Weights of a small transformer language model.
Architecture: LayerNorm before each block, learned positions.
MLP neurons of a small language model. Each row is named by its layer, matrix (up: input weights) and neuron, and shows model dimensions 0-191. Each number is 500 + 50 x the weight over its row's rms, rounded and kept within 0 to 999. Numbers have three digits each.
After each neuron's rows, "fires on" lists the tokens most often at its 100 highest values on Wikipedia text that the model never trained on.

L5.up379:486541560588452484496479512321460477555509388506451490416427536469538594544625558473423511482518552543498596426488533536494442423452493430510559454418415425492487497489471498486568529431556506546445510459445612402521511610537410539510490450502540544555524481509432487437495513491409509568472462483426481497549508533605499537609526498495492584542485454482539569506506526593473523490545560519560510440481517541444497469565470528502489522516495500442479504469557535452481564532491448516493569418442538523525439483485557444540523520486467412536515432604527423456492440562450565512
fires on: "ific", "im", "or", "al", "ce", "em"

L5.up482:432529431487456472453536557481502504464454472503442565457572468503510449508577446533455483539501552476632471448499505562465494599435520415527442501443586523576492597509514573535470469427424508414374546519485492431494510473456539492562527589543481547594468466454463466450471529508549569552482545510512428477466491442489518468431514656541534585567456492489412608545511549540446533526434479532474460517473466486484512553531434557598508568422470396555584503466502504515515433538453417594465467516569457528430471473483501447471559497429490422501554538550392541514496547488540492496
fires on: "w", " the", "it", "ric", "s", "g"

L6.up10:571533525501509410482572610437488421527483451558564450488483537466447471503453487480476563516422480409545481580552453576538468548454476496530493599438453503383456541568538394470574518447496487471547468551554529539513469541490421510512596574527523558419571455472534564503504533470424424437431559475541482571542461517455599560362527564491530469486459519507513482578501477601525447481464475520490366503541517437483516501559521440478450499509522504496555526512458418390477516487541511438574529465553553415475395482572503485481492528535479456515488464507491499622586504526460564546
fires on: "ic", "ist", "at", "ar", "f"

L8.up95:528381413553430503465490419497517522455537393498397453506559543575521428479479611473418474568517470484437478508561515524550474439562536479532380529557505532537536444585517441430501376537466461589505550466476488490480473498515514502617544588447539493516499374464530487504553493489465470466418503565457572491369528503540514482596494464564450436586560493450528493480509514523507495561525465565516500452474424592496523502491496456562443499537481564489490473536461530534512533465497538497539435476495536554507471524541459506547485380522494524399617507516536414600582439523535505441
fires on: "ing", "ed", "ld", "le", " old", "our"

L6.up384:513589508481511484487479482443380466463517408509507530514457539514501452510458549448531526517562492567482431420457511556588487514482410616423461462472432549460502466468501525520446465478585462448400518431541522527550494552422459486425424528620527566549434509481568567500558513494542441505433490522548497556409522499523469463461491386603567476454453502471503537592552513484482450474448497542496578474533339483568514502410545563456492486495526505433494446523608499493555506554542492441495539495510442555576607548541502554437495483547463498522503527516495413595508603528481420550
fires on: "el", "rom", "ur", "il", " in", "2"

L6.up141:525493551551490537455385534469586594544518554476554576549491514507480449534482419548518493581585406472481550494454468469402527526447510478433508649477456528451575453515597524428552504533435546435481518461483528435461569357567521551520559549475463454534425599537508437510546576529518535448517436508494521492507571489506508477523463557460470538542484489492471526440506482450478420484506468555515599498493484482455527419403444437530510545542502612473522506544433536419498481383554579531440482449510490527551613501431504499433461404504519436445496547475465533444546523546420481541
fires on: "g", "ct", "and", "t", "v", "ch"

L6.up449:585497450588474503457521426460457515549476522489498513540496517472491615453457445477525548475525475449500525422527481475618462517467571504504493528515405525593566514436453546484572480451599498588487492484513488437467500382502452575487479484461526508565507514566505488467449529493382378384514486534420484464416481493464471454418463517556440473515535440499548606495589389473492465487622485487520549551370444511542478504504588575503541527519501476477494515520497546518539569496364548559519468509515512487572524572508538475481470439487558568640490497515504477464514448598461457447
fires on: "y", " a", " first", "ad", " an"

L8.up298:466522486465441488518394472484520523419490391619411528513494540483531473540579544439532507460485519571468509550418525419539493547458515494464451567469446482466452471496483498531432439528485441480568457607465569428613525464540360467495474577497496468462496474518580487528549533459553461408508587643443450596444451547456448515453489520475481447502467469585534559493490459457455478495456492551573530567522382395529518555562511527506523442447587505481547535536555497376486552464466605500483474456506465470486541544545440473521507584553518516468525534560485453529493562516587544531
fires on: "ur", "al", "il", "ording", "or"

L6.up515:529530419534485381548506515471480491441523448569437478450501498514517466547509473502530575426559429564482445504464396476555568515475619543439487483524503557421518481476561461434476441458465526534437515477481440497504502555553543489503497585412471515490455507516495451504557554517554576421485419547553453470519481519472473508501431432480594556432542551465489455558492458552460546538514521469562565551562410533453545510520452539528560610440554481590521409392423527515572482522434502436419499538466477500486403466580585458496471489412541525541602561468530556527634561486480409519
fires on: " N", "N", " ", " n", "om", " later"

L8.up378:506493471498524539552532548481528507426469538476537485425473505429482495525496495451384463506552505477546503500526541516560552453630564546526532465517571516426530465493515474546494516578501475585560541591452426536390417445446454490438524465528467526464466520455482349443485509478416524425418498546539488535602463488503502485515501499518549348509553500478477512566536393460449603558468481545573521474508612473480509472547489466557457491545567420523519568599417491533509538414557461426492554449453423474580521521523404504438506509577491489521603538565551465524533484508458400498
fires on: " att", " writ", "le", " st", " j", " det"

L7.up150:575435479428437437512411420394554441429482530416516505489543497552542464419471446503488448531579498509585505408638464469519477498525567545497516533609539532473487522571576409497479394465537410400496561523492494582547581481439489516492580555492515522582485488521519595556414426473424479444509560453457580517507454472594495486406499534503489475486492562459537537502516486503450529473494541473457509477455493525574575424561500514520533483599522447475535488452445461414551445512488471554472487469558491506450516525365588511524550436514461530477489563567535533551553441463535510568
fires on: " ", " F", " W", " |", " B"

L7.up415:472453538519467583443447492459491517468517450517462531452474545534603488501583535540520540532535563513446426479544542436541518430468495483480441539439430572497462475472436444414495442536389456617535585500512475566519549474540505500456352517430527519520572484465470442501579490559494493552439526529457446543426486515555534561442473541486559470500562501517490559472407583618466599520589470538496531536377543483479557463496492479478430537491535544428457569525431578424372554540529472480567427412422517584503522443528464460432546511523513551468529506548526499496492567458464515582
fires on: "y", "or", "h", "ur", "b", "e"

L6.up209:599521558482490494393483460516501509504558454468453435517564514469436525423462578401505487543549503459387433391504453562548519479591447565522467513586416588466504568477530517561591570467495456533421437502484472526495525470460580450570410489523516430523548573559543449533532458535499557460573499612580432429450512450558482489535532516517498390492580483531567532486489532457480563487502520485492474620410494549482598550474466435543494533535449437490512555510463525519488498414494476455482462418462528563494534511551428514593594404473505521505531510416424523489463515487520477422
fires on: "ight", "ood", "ing", "ak", "ad", "el"

L7.up174:597506502471480516472558484449463516442594429591529524439481508534600512545595528516489484569531483493364471625463510528407487523547506436500479420542464474453507528467513542409495430517520499536508554543524553533544447497420517566505505430622459491488437549580495432482456496554571411516442465451442490533484522491514555568582555449438474581494495507445547569571463549504553416578521362464516486497458532496517491491545575465563475449517505527571440423459492572507475472528459560571437519525514451488524382399448406496575564542434510460473457488481529458512457498473478548574
fires on: "ames", " Award", "ures", "s", "wards"

L8.up282:555521518507455481558479521603448411522511544573507504410363471517526601484449531567430648472561492490520470603565511484470488402536574413517502529571564501439585466499542484474435542470542554545381597425531422418509441460586516552495518554526522483531429410498503521468537518508516547448544439543447459541484489564464510524424535495552515497510415519470550585496485483458436441464565456524568483587512480509429433388463512536494549516593573484512523503490516482467569433400560499493501560487476536428489477518537409491492486501453459423488514559491521484510430479490422518538
fires on: " th", "st", "s", "r", "ug"

L8.up354:509430524549535517452454500535498537442529418631479488473518576425460472465552506452421527454460516578511483514453513449522498584511596502386533549519366448376493510559523533529469552474484382475503459480481454461508420446501434540471487505602432495447507414517515499635472484471485457550505502516578488474394473441505504528513470516582563511612411477509553489526488567570410544523552494542548522543545458528487469528525569549435407562507467538487525417448525518498423445476463544398570467539568472506501537451469459493520581507548526602469528579557519461542454453497574524502
fires on: "al", "ording", "ar", "able", "ired"

L7.up167:509571497476594589509445544450457528423538541525480478543544525513601478602429476500498423562492532490591465481424519494466479527446535438525536559480461469565527438501517435563538453483423505534466451475417570463488549374545382563459444479475605571531488549596512504466536476554472443513445572500508472489541550531451473490447489501495579450629527461532546512613580584533498479479530509475511485527398525533430537408553522448524448454464485467500498436471526402625455524524537538529493459479501490517467444437530399448569465510431554542553523448468527492482457483539490365498
fires on: "g", "i", "vers", "í", "on"

L5.up531:492482481476422531541449544404512475455590545530570499482496495482500495448514445491516521527469424473455525502534544453435619491552446557519586586339481510466513586522575595556431440447559475570533549495477487510524496536505514483475531521474564525510523507562494444499507428566582504455470561533592559514517417519470529456495523436389508519473535510583521527578440509448525499538452463466474584429512520503519591395536564546480422420501513474503372343502545484420507512573513497479500486524464515437514543408565476482470555508466530549477514472515471429364557439507431548473
fires on: "ro", "ol", "ou", "os", " of"

L7.up426:454482486506422418412614491489401486551542647507572490503475523530558497491581528515474510443500517495490547505494481482507515463545574466460549511537535533434472563453524507517530542544431555482480603480533464569402437542464541477466439586432567463588474360442489497555534529453466438465527535474509508488572536616499545505472594553516580492457470413477490541504456418516557433505468544529465560497412494520537612525517420534516506431447372556490494535465413433495469523525484511462541545488516403408418479619547589544526501485469533460478505448460506425510499516493461459533
fires on: "\n", "e", "z", "y", "ot", "to"

L6.up359:431563540587394380494462498398504564505588489525492578578410442520516522495568479517558469511543525428502512512498432473462470484530449461483466560499515489519529456513564461508400498468575505402483485453644582542539597454537523427533529525536412523428542456521406391532554490487500537533480526447514438581518532484424611476464417477571518554447532482529491536576466606540489380436488450570496566455504541548495525457556490526462597569530508537533455428509496444491564453518526482359470478507508544522505463475471480436500463433512471498473434518510542563497506534553539458482
fires on: "ust", "est", "ent", "ol", "ct", "t"

L8.up6:475511446545549447498530460469488594471501519546522551510535528533410595540443577544582514553475529448520496444525500492501455438571512565455385481557477591527516565457556492527555475447492424469456447452485475545495503462502594465461440498538448467455481452491605497444403497495503465439535492482482461481540551473469531465550537372551608426460575531360502607551457501503493512440522516524517553482401521485433503503593483489520479464450461496506518512462605495637553426467517511451493557557468446539510469488492485517570461558525509513426599569463441527554449433444617402550
fires on: "-", "ight", "ing", "st", "}", "y"

L5.up449:430497410500436469499556491469567493502504483541517494471462548480511508505378452526512488521467526487535514498497432464442492510573447437545505473523490549553477525489595527653465493514463575535529552458528473506454470524477430493497499510556501608502496493446491481492418555563475440508484482551458556485575468544506516552431498523503495582470509575447534520467473531534519545566475438440600568590644516506513549423486523468358408489550476468515537500513516535498482474529430543390527459486582477474418500547610370433516423457487517470549493546344553507427585484610468561471
fires on: " pr", " ind", " d", "r", "ill"

L7.up562:455452426483473474529480484498479514429478565487496447481465519440468420479530479543420488544510558508420604497536476480458442523548435440527479484529560475405440527583518556407482519497487552520420547425516497498427422519529505518434492538537528543482450472577569492457568436553592481503518588590491489417393372498367528446533580524498466483516450460491537478595527577527516468479522510591565575535480448521523537501458471526411482558517498454586443574447472438564504497614565424436592499472490496539576559512490505515553500522406416481443549572570499535460540520441535518554
fires on: "al", " d", "es", " f"

L8.up227:485463560512423503528491508505585445527562448463454540465560465560490528352520461632511451584538463493502502443483528545496565503487542559505505500445496565491478486497449479505520609481635498507511581476567508456482505440549428460486547562556453508443570504475490450399546362577461437462614521502487503477503555455531396455505483514449541493415440518406528566492569515485429537490423471586545450462439456574506486548394510452508487504477448460502453542503550528571551424546483523529563515521488444552549570490489602432513511438547470518506517522438513473491667501473475458501
fires on: " C", " A", "u", "al", " E", "s"

L8.up139:459482432525512409512523442459467493474431530506527507528520540486492469504319552533454452521542490517512535436495583465495563557466586501440553514505500494432565606569496495477501518500545486496476443495555483577481463525502489472473502429470529492448522462517476498464486468507512512562480431539441606467511467424465507582485491549521457636502507524533534422435442509413393478399493480477549537456471517533524449461484446493506459595644499573521594485520451644458514494527447543415593566523448483481447515453579518469536474427536505571508548523502547364524563414559520600531
fires on: " L", "n", "l", " South", " l", "s"

L7.up158:510543519487580531470450645515562505486573489549563548471470492468495540416474470460499535667517501539521530443478453490563494530506524471490483478516573534510457456485594469563393484538671464448469452367513488549544488528528554464495526514455495512430499525482429546568524427557530536491532487506502512521530552551451535483515554419470499654528530474512418558430563500501451447540456364499495503537414476449502479489468417527480562527525501461492521499528336493516473532508535560544516458462427607424519517509495449467493488541435439479542464442463493444462479594480414469541
fires on: " t", " s", "s", " c", " th", "age"

L5.up378:566446544523544527508572493517603536540553559547579435452606481516579483534471500425571554515546478467540501496498448515527495433464504557477483434573523414467517519487567506476509529569527462491542572476565537528468507467509464500563502438484444409502468482510586419485511533553399414532503380416441579453480455488514502476533494476463413596471442442412415511475590407510480526544451503377416423621500438468463562503531506478495608525496452466498552536525533532492564542470545437415499503516538433496527615531470536477421512487411520556469439523515529518532511412433576506509
fires on: "y", "re", "ed", "t", " t", "r"

L8.up566:490522464539457490503519474476474422559575559539490489560497420545539449520458586421477488448495359471517485569423431482576491504481486522426433584552564472446542445546560511509536443414443458537478562393541487498594548447485487408439453490491447511474529413541460461514567545453528495385509529420509590443450483519468531573447509561520577522515551628503464579629529542507564422476471494574409444446591581524497528482506479482507523518512460505474544554468476483517465524424492514435534484471489565449561563425549548474516539526528483437516539488523578460472549542410452450583
fires on: "s", " M", "able", "m", "ter", "100"

L6.up538:442508517509463441513463542566492513510529431568471468442450551599503518479506581398578526544495527481575536435628569381536396538472427466479582452465537571484447506487590563476444525495527533499504534449480499535493482410535463382554540395596437426508582516496494493487529400400462463506415489484489475451479512523464597505538505467539431471539551487488511531549522477527447505491499446572498468496498503556525561538549511550509543623456557438413429556520600559576471440467527440467516441487470504437473495448496556466499459399464509563412541463528566568506456539529480501567
fires on: "end", "ong", "port", "ur", " under"

L8.up292:499439463436451495575511466522527513443589584415600492496479552560507446477461500554455372567540410459543606540468517464467519455529436522495504538607519458532449508472506505434492530531542499556450499474497475483488477467549506550524497596426472460518437507462545532488496561463496520475476502421527540543524399448417464525474474500373534523445477501558481504553561573564594493498477467556571529398580544562569504445466483447541492512512481569554554412590517493478526512491447432442475462493512455475535629504484533492543486465537507481352524564480478463345502448615520465562
fires on: " g", " f", " d", "g", "fl", " D"

L5.up24:579462466539518468548512518557424450449539456540418514501447509515503438505491502510473532486546544584528462463531474477545413479505470460548463601491450496430492499460526472439452557477521432479534520489491504559630497533555470439494347410576448509587452457493485528478450489467467560411499623503475471474508525479466570446458464445462516453491545502523583534619478573544451543391519562497556566530424478542503514551569504522490521389452465432530454501524503420436417520544531507461543524374410610482518526538472532532594449544525476430511488515568599618472515470506489562486
fires on: "er", "m", "3", "2", "ister", "or"

L6.up111:494535516540564511536563432451518461407475493513485494530567486491497540541470517575494569541516501478413436489546539520561468457440504445502450503479515503434585505529540510498385624525496489541506446630445592501445469455512433477464466519563559533491508410476528534426575463457383342475588486415509426498463556493506529497409541486497540525555475434457541573428560432534583498472425463528486468532604522463500506522489457427487455462599508596573488511567419473485520498578509474465511507486458501519501515439539539490627371516485459533486470491444506575508565549459588495532
fires on: "e", "ic", "er", "'", "ist", "″"

L6.up277:515536471469489504586497527444416508534508483505537509462538435527458539533377538416437629545514551495540493430598559482549542445540484519508549564572459545500504523455507546597500422510628581574441518461530511489477530510587446538527630552483555479540452416456456509582517492488521531536522484526493512495460402563411542502489512475545459635440474446434432638430565470434492508506449519541501425522512497431523519571522478460544566521473527404392573509502522456517540505430496458464488481466386530471448461493493459396458463512484485516527494459483495453508414469592513466528
fires on: "s", "res", " att"

L8.up269:503438501536493544521451497450499571482488579445494447500500484527504444557492524538525516453613548512571462374416474499534553516481551496512563509482437534542501472494593416429539570511588478516377542495517500512404458480504478524489406539562471582519562450602390528497384498442554548433490412501472461459484506471530490523467525558416479454507457521473539473523463564539427460544524505412372633426559503529498473540496518428516488557453441575486457489594560540535583482434472502469491500527590530557499566541464470513441629498494457501470510544477524461520513527442467455624
fires on: " th", " part", "em", " rem", "uch", " m"

L6.up167:457501429564452537503505526498412586444476600507409515456581466441551486501473472460583473484482489517393508481529533517484520489421483497468535468498544516513455552530516495650483510510471558489615562456571491534528368501564480370444512522471514523543591532463522520450470485411470427429499504451584490466504537580418567523404583532456562500565520432562417471509495540508488554502485456513518477521443443430615389544491476505445496554533480478559478472429558525506492538430458526539541452486498444571508455462424520436507507477629503541502535541560525438566564557448554499430
fires on: "ac", "ial", "ol", "al", "ain", "ording"

L8.up450:521463450411503484434471517544528488476446443541441526388478530531517587457513514338605513628505494517415501533462582535511545475465586478514524582394557524448502491520407516590527454432521405421518500503425531578495509464494525528467538444470491536512510473549485510438552545467506551500515645490461484443389491549534537527528608498514462501578505496515471507514485592522442542489464405492483463446485454453519447504482473653512467460511465490517512468466552575408505493469562551458497416393524516494457531524471516532442488439443520557555460497569555465588560557448508460484
fires on: "or", "arl", "our", "al", "ate", "ol"

L6.up324:538469412570443496499607502549539524468469537585496456588501405491466527544411567437396533569589506550500456427414465483437567444565477457471452439514499543417413593495570525476530466417495454522480447618494502479437545417497459497500420537419492550557517503521506529489479545452380449539502533581455529526478451524520515472518473468471549593572436591485492528505479524436405508547532527539454445522484464513461521500410488513559396515580480481482385487530466517488477511501531463464493485545594540483493402563558530577543468483514445607448529477521464543581521518558561544532
fires on: "ing", "er", "en", "es", "ed"

L5.up72:576471540534477548523559518544536487470587600499601537451535527498547493522474484545529501505417499487476393483471458509529495453432465545489499572550543499410529579556617477503451537439499443526499455449460504463439443549514501386528492441514533477437522466529542538582477582455458419471436521507474524590491547430436558573425486415476420542417503521440516466552540457515414614570493474525579491587529535507427581523623498440514540514502454485476561525539486469512486507432576384468493518488476502471539404473461390541462530565474487419464501437556477557406580560480528523484
fires on: "m", "v", "t", " det", "r", "et"

L5.up84:374589558520486577473408468545563503524510399473436512412409421452541472505559542435466547608474446560573464400506476597499569477489467372590473478452573529494624400428503521489516548457422426542482395520492493481438453494463511548486520504452488526519578470510538486480452480467493502549493407535453460487576547505490464405558484519536435566524465587444523535475536512555538467559478512559531523451444452507527497546558476566517520530512532500566528506550485519515516521507479491467478539437536519533500500440502524524472501503470387408497632602548501513565534508565437562440
fires on: " cl", "cl", " Sec", "sc", "l", " Th"

L8.up86:496394477616489529566489515550566435571509481406569516448499542479561535550489504487506500414499474521449337495529482485521477492488513474494536471474457520543487425525497583487513437445568481539454608459493472523438544566542524596401482447534523561570526475439461515445488470505464439488459496469532467415426444469547411481536471582516395468459448493539436566480457507553492477532511580427454627563464529549510495624513486471502577526464602486501549565512540529511505526417422485502535493550520521493466458534532433426481460529507537478547409517520582537407559565513464641498
fires on: " m", " ex", "em", "ig", "om"

L5.up178:515578471548504423516405455435453488434454524564494454505480538560519469485428541411463467551612472466409414473490540429623580410561597498445484445550419517478496467428555499448558467538433590565496510475497501553455460553594484552421565425478537542496452517465450462467500561454487519569510440597472513537462476486598556466472557511439439536472512489570470579502543564484503487504521463429586498411525494490443495428477453486527598472521549497483490571424416502498593503456548502497580441571522568454548516429562455573560540499482473529519518535458578451452537486492469552444
fires on: "en", "n", "s", "ran", "on", "an"

L8.up231:477507403525414461442385528527512534434449523479488590485429568573476495546558468489486471624503590507490459481481529577470516541503489476536458514468555512479483519460572463488444507415469595510408446583545535430480572318600421476499466557481471504449502472598515516445535585459593496547517509528504513501540489443503464561511543516613537476503538454630529462506466484520515484509561456551474502475411581468502443464536469513477491487468518514520541530605454547541547445525464555508439500463451455576530483510521471351594495515477530472415449450468560547472479538482487399476
fires on: "it", "g", "í", "ug", "oc", "ok"

L7.up40:545450524460548493406529588556522532458466586421551482505495521399475482593516555537533549446465458427562428408481428503565498407553487563434559596512490528581495487567590441605561446452548490411503505440501537518461522467538488453493482512484458535534611486503486404567494493548482491501495510553452435465464500471513569476486476541514439491474524454484535465420430581595461523609504414510440604510512470553449532523484558458554625574512514493575503526481508470513465492535493430489406570507477382430505580463473527478596514412510467489414525534506474454490443504527477445465
fires on: "ir", "d", "v", "re", "ast", " add"

L7.up261:444497482567431457480466496482399513453472450608472458479507556487481512479517493443607475501472521540490410447490486515445503460555392509502403511607533535511540500558513600522558428603544509549474530466527526401578548545501481524452433492485529555481414478418466464471589492596452452527467527572452481523433507455553577534553506475446534497563467613398538515515520458482483508499595515501491453480615562508542562462485480504437416493501486411430553496462506404505576552529579453516505434537502449442568565500470447565544559496539416493447558544450484474552582433523392497505
fires on: "ing", "ed", "ated", "ced", "ued", "ough"

L7.up391:501566503485512559532467486519471420518526512473499543505465592398568497455499498527453608452402527507437519459486501520467480522521502444496513487470383539554471533528462457393563489483559447541461480558493434467559546406430466476581489417509457545491505512519505514415512529439377465575536453501430426487588527530411539548414639456532439490541484459480578569472572477624506544524498491484569497527452474503517590490521543590418544457538535471468538490484568490448562478563415513479485440568450510473456536541507455476466451451614481513556474444446568614548543520528576542442
fires on: "h", ",", " an", "y", "ar", "g"

L7.up240:533410604485497479465526397458441555471573515459426485491580545468561567555511492503434556534539512479431570525408496526526520561421506515541396483494483464559469534589467469445528437546523495487430548547493528549438620496520508476519461538540525559522421534470555433479503582600571500442513546577547477499511454471536392474517553560532511445526470500566535535557452481553445522413631514489532496410434566522524524447441495506470525394487458444596409447521407425514429442451542472462497523451456485497490473515495542505582482589436474559527477479494476406409498508480558436550
fires on: "am", "en", "k", "ot", "ep"

L8.up441:560507537522417503469602376499520522510569446562428477536566495515453481545529542437486554528558516419498514579472497492477582545530572432517511557493533494452523499533521533539389440447479594503468455507499547479555432513427483482388550432515549517497544376514444501582542513510481539505566488616608541506511428493490464480517460501511436498369520482608476494526492465570422473531449516637520340518509515516548497457512508532443547433500561463516532570454388478453348452472503529489528598516526492495482476515445454492553460467512448505517491448505563556519521491479522445513
fires on: "it", "or", "as", "ol", "x", "led"

L7.up358:531495514472623383491439418534479522492495419502550482569514455517517517518442534529527488556539474480456459538520410454514523538509516429558438535539452516486514412441636515535519504510453589479515549611472405489504528508566468517526425521477466553506462568436450478485466416565518502450544621584538519525430445514429453482485511552512478531498440436398505455435598461564579571488523385510625474555455516413507505476430432447521530501496481543577567461533448430544478541428557475497521561504493517508596495474568475456624449424589491431493509542484528473476497507502448474517
fires on: "p", "k", "s", "ist", "e", "ens"

L6.up103:538388450511481465439558462563590474521513474517492556545440521475427501523559573544513468511589417448524500480386508572413517484486462533548554473524563492467453481565458477450484442437534482490506556442436489465450495412492481528438495466523482502433522426530480472464492503548616425528576509516530494538532471568532489586512503488557589569511482505518502514508547509549429588519448459525558503449556509457527531539522484461524541601556497534596473487438547587426521537589437553560418422439610430524492457453497461473481432480532394506408470423502463469431551544510419402633
fires on: "ed", "led", "c", " are", "um", "ved"

L6.up134:571470478564441477490544546508484530513473446569524527437427511423515496568482520453525454421545522492456482567503578508498539432528615560464542548430494510505509519473486498565451497484533500483547435594443500481472484554527533509450565413468397607445445456476563414492513560546484512447502533470540489450564484504503538438490508558460464505511566431558386553511503502493501497497457464520518500564421475570510538486452575508436505637412448519555581557568363496487489564396491539436571508406521487535470405535547427392550500401498597487593506528507439475444519542589497499471
fires on: " had", "ic", "ent", " att", " det", " was"

L8.up301:483577512480517470429605528550487470533451417524432533582470485497466523562392514527479531498473490460502445415477398568500524497564541546491505578457371528433484463481558515452563445504435540580571478577444598468510483566568457413525459522527457565470545510546534492504447444482513473466535551490506542467535480496593575527419450484457531517473518488500400475551557501567428468511477520506468462566471610584554466488377543495459643423479471495502540477513465515427487537494507494528551458476475451554477494410546576546587396469538410450511527496525528564406540416454528515557
fires on: "or", "er", "ar", "an", "os"

L6.up310:555434460487502516535477601457484507532445504542430564430601493507501561545570522509509472565508472625515595450426561474538574536491467509396376626349580504470512524502421485567558521537459555522472476481457508446533582498559539498508498458415409527513546437573538517523529494474522464500471432447536583437472529520482465510482527391609507478468538550515501501554469567503503462549550511556617463488484473526470558440525440496496554499477495520458458422501616547512439490459485498398480492421405418461565484418518502441482463541525545426434432461525498509468518524456513526483
fires on: "al", "se", "im", "pl", "v", "l"

L6.up383:432484492420543497489537496474517500471427478471500565505492451449461527479503542501478437495520511457524423563472445516479478514603491468476584541481494572460388460535533489444524489549578397579495592575373392496468565458486548495371530470483532525544406483475486554512479512598546479594505476536551477472527609517523566514468529453481457451501488405582486513546535572558398506468411514560485458480524552538553526434421473534418504519542409586569505581452484495431439501514493454467507526481492457552528499363585495576516536491510418433563533509579534476507573442456525574488
fires on: "an", "ar", "ian", "ish", "as", "8"

L6.up390:437476561547497470442520461391558550531464520509415506537402468435528409538505498442474493551483496523537398506510531461494625475626596462479441515573459538524499501471565503615598490577531514499534434469515479425464629592494446446476417404594454497545583580476504412471477504514451479466492516508479449515481422543504505464554528552493440578507456602506510524558523427587435429469487492426456552474465454543448517492428463599545512490454563556487486563476517475556500537488559557465503533494474534496504465459575464494534446437396423493540525546522515470487533495588558473547
fires on: "th", "gr", " wh", "arl", "l", "cl"

L7.up295:562503532574465593439465441508437510498520471513419525501542491555501535504489499538542572451433534522485477530581441422509444458579432617623434448556480474517579547483536533522481461468490451536419553585598495509468552409410512552524520490542494498472453492532568511577479478515504468441440491554429499486555521472434518455572517402450523491452482486407447496461497528410497591493497518419594473541469518492427482464492592594490590507445536556554567459436480606463546518560482526547491512460583495509466483492421450503630508383524542478451427487528444495506458473582483441433
fires on: "s", "ames", "F", "wards", "ts"

L8.up411:461458512492465467553488597568492442488505466531542476495475453510512547455563500443557516530502445542443376551469570577467575445495466449505522504442501485486506571467493485452540427445539483493529601538454576452587473353542492505485528506509525535488507482516489416471550421517548475490510519444478487414546562398421443561524555525470453526499522429459558417478409523450417397422483518498611450514524539548548561622464537505530562599487491565494564578493429494580597513613527529541498400485499486552484530481545457490413465500491437457575545513464531522480616494434475482476
fires on: " M", " C", " N", " A", " Mor", " S"

L7.up463:545482386426414455573482464447555532532517453566488570590547479502460492464494502455525523498446491497433383444463486539482512500544484475466491529371458527475444539500482554500421536519512547544454536493486442543555483530591474456456494550567508520564577498502480443476467489444467377557540545501524539463513536404616433446513448552457541513447509542569515503447488436469462444473503569500642487484553522549459545478460583466496590455523543453448490461541509558553506597596534511438432480372466427439393523416569529489466493473538513478505587547484564460485500530457549543609
fires on: "re", "os", "or", "ro"

L6.up295:546481469470476473500467479494567458516481448495416551534496416545474544433416518489491481522513490511498450522484453443528517463611495496490577533498484540549513455477521444504511457491549465511526466600511467432476445377503484565585589528413482488542552540555529430438505404455495524428483542443498490469496553494475509515392489564465610635408466510608517476568423469435557546528541466575504522536507484491471551512615495532483416544521535407512500510589383529445443569540474431471514493512441567471623546416628482468559495502475494569465510426432490514514508399512556545507
fires on: "re", " public", " educ", "or", "ir", "im"

L6.up481:470469571552443523492608512523449517439584385514492509432495581435478489435470553485456456502497482436544514381525506468526536453532548435490480500537522429504496531513482432457476569475556520458541537483574545463497545535417482397534504527507563532480492547568586504556487480458423567511429478514413505503461400474400614557547459491559462531530556578436480550551466541561433478407493514455557430532571389475472475490603528484481526502409516498556452474587402584525435547501538567514517500449494485521487473636538499534519441472458501564561522523457581500494455378529519522445
fires on: "or", "et", "er", " part", "qu"